Weights of a small GPT-style language model, trained from scratch on English Wikipedia.
Size: width 192, 4 heads of 32 (1 for keys and values), MLP 384 GELU.
Architecture: LayerNorm before each block, no position embeddings, biases, tied embeddings, ALiBi.
MLP neurons of a small language model. Each row is named by its layer, matrix (up: input weights) and neuron, and shows model dimensions 48-175. Each number is 500 + 40 x the weight over its row's rms, rounded and kept within 0 to 999. Numbers have three digits each.
After each neuron's rows, "fires in" lists the words (lower case) most often at its 100 highest values on Wikipedia text that the model never trained on.

L5.up331:490413534467496432464493518473516497529500506466551431487477518522475511515473491497453489496487555536470554523448487504468572446442499445460519496466552590521504544430526437496453496518506494551520470531453481511518501504509508504458481522494522488542468482492519480474461551559465480520486495517562486542480523493455466527469469509490554581529526559486432530443535492440504396500500
fires in: "be", "not", "being", "was", "initially"

L8.up74:498512545499539471510518453487521519518527487475478529514511451486470491475543454537634488476515589437460569505445548506554522548421469387443545467512561566507508510454508500443485534527598470451493520538497505569528490486497554505472509503483610474459480457473494513464459471493454470445460569500514521487504528565559494484554456497474552508512449438552440489466444520551533504531461
fires in: "which", "you", "she", "not", "i", "who"

L10.up328:430450466506497584508554440550482546536549478482499528524496544482493449554448503506586511512440476457478501457524424540475467519491511520532542518507487550493461547495559484488442533455548498530533469559520502514539532518565605448473514524477450520480501575490537506448497565549498514523507453487513485456552603526536501498496524477435494526547424529487397476472481551489488511492472
fires in: "be", "is", "give", "was"

L7.up241:489543567516439533497516537569470471462488533416583517397536485513529534484484510471488501533459478447488493492479494491550476513544403503514529498503517516513489458492549403496531540471535470535488466482480540511471527494515516513504513483529443538486444523496524443440589602464514499484449482532553550480544459501466497482580464577490477538564496540502553510483529539492488511458507
fires in: "a"

L12.up13:526520524527519582500546445406517558521512509501457508499562448481531501469486447512419495491516476489473506478490492561450491527498532451506463488462511601544517523462508532495437465537508437405514519546465489509465515435461494507515459577484576451521545512535529466506554516508457486498495472553507491431528496460540508537482443492557474518501512529513494438554428448546559438539489
fires in: "film", "match", "show", "team", "see", "mountdrago"

L10.up345:426455520546482468500564484509509454526588480577520453486530515462462429531461498424480582579449417467531503570513461425537397481452548494489470471535498516504504491491547476516485562506427536452475461511489460502472544462533532532485498501505515468561421446487483504542485556538436473567462457520585514489521522550534455484492502489483475522496520494478555489527472513556522540431505
fires in: "a", "of", "couple", "c"

L9.up215:385507569498489445545516505517472510502529470506425540512487554466543550541546496469493530516558511506553501511453418481534596568453427473453541482519496499483494483477505457457474478440554536521502419571458459556594579503618433480497469500496469523517466520506464495512433538481478502540544492511506464445467518497561393474496472514497586514521479500471515527480496539439527499485551
fires in: "is", "be", "was", "as"

L13.up356:482473513552493488561535435529526519576471514478443607436429460512536492450544440535510478517476461565424496500458457564484451478458528478545521500497537507514457407496551468443464520481489472575457468450463476481538464490509519482453513549483496515448598506460548445511465577519448490518465517430531542460488536557533516485479510532540536511497479486462511527439545423430524533458411
fires in: "an"

L6.up302:416548501508458499511512468582470473460497494456486428462531446553435553500535594560547541473528465563440563513508485472477488503496441503468502519493486561487523571447516430446536576479498511492589521490509534532563535444556500537486485503572492501436511450446462490519504540478523419511449486495498472471507439525475427496539455517478524518565485510485553508477404432520517468495467
fires in: "a"

L2.up217:482445497522510467442533436475537542460480489417490533550479458483459561475493461475461501528510488501498526448477505491529513532506480458548515441482478603537458572522561542441444484470483427543587518463443515465544507553525466450425543480380557496456539504576485445486517549507515490455461475505433483504526503467488507501471488510510517500460528516499513526473489469519547564456511
fires in: "to", "of", "on", "will", "would"

L6.up146:479469528512528430515539463495472513530494488412546536503438494485513494501478478473510494535547463553440501539556466485531525496470448499554539508410470566494493516469499465464515538495479506543480561568451497476551504485544550492439440402506491478457479512489537473551506530519450459567494465438482492502432493495548504540513475520488565505546493432485434505537490559471456524557454
fires in: "an"

L8.up144:482464539382482467406556522488517497497509495480483435450511489492528489449489483463537486540405476422523465419516499538521432462466545518554536434483499536614505512477495513522484559457531468553516494473515499482525608481535501556510534567529527519517489464441471505494582522455537490504474484540527438445446476514472511453504469424518510555506475496459430439457526518449496546524520
fires in: "would", "on", "could", "not", "should"

L2.up156:597460433476462563505430486513507523469441476531471425546506566521550473421517568428489468527556504454488474457570449492489459506523523546578515559450525528501462499543500526454435487499446469520548509531508525530609469503557529471543522538485534488510495428562468510464501485542531480471522490497539448563481502460519429471503479445517503459537481524492561482440516469444593429513521
fires in: "league", "team", "match", "stadium", "district"

L5.up95:547526514547441509511529512497508514508490432456506567583530496449515478509465455571527493513604532539525438500478459526512478490453494553475490481485510495477385466423475487485559564484508511496534526518483495529530521588483512580441465560592555438515497479482502543459414520503442558500520494520460440435487433510509424538530444483561477504448460467498477525419507563521547523471522
fires in: "in", "vocals", "species"

L9.up8:460481518504501507469476510467498432489594494489543449518452532502493506607569523449456505507499519514445503484443547590501481483485473448490482451465473541569517535455539550459496484483518549487601542514543544487486617512590544481443537549441509467531485461401495539474541501518464471508506497541541505468464496531524414449494483508535530486509471459489541462502497432461570529535513
fires in: "to", "they"

L2.up122:543527439456406467514491456538495494538424533508422417468467503485497540540535484457506476467518421537501517427461476544484489516512466483538499447483525516465538483495477488495464531436533429482553577476511529480532535474548516499522549489513500517526569479401482548474445492552498569494566455523511500504478568503502470430519464482527484571516545590471504492534545415512492575500568
fires in: "on", "during"

L7.up359:409502508455566419505436472522400528560487546574487395520489598465501438543485514535511526509455467441490504515558547479540460483433499500508498463528514538557499526474577502461522557485554452475531437450535565566524502542569487548433574494493500526562472507560520497460564520517494487474487507576532542500502498442459447485537488479520496428514468492512488501454511492502492524482484
fires in: "and", "to"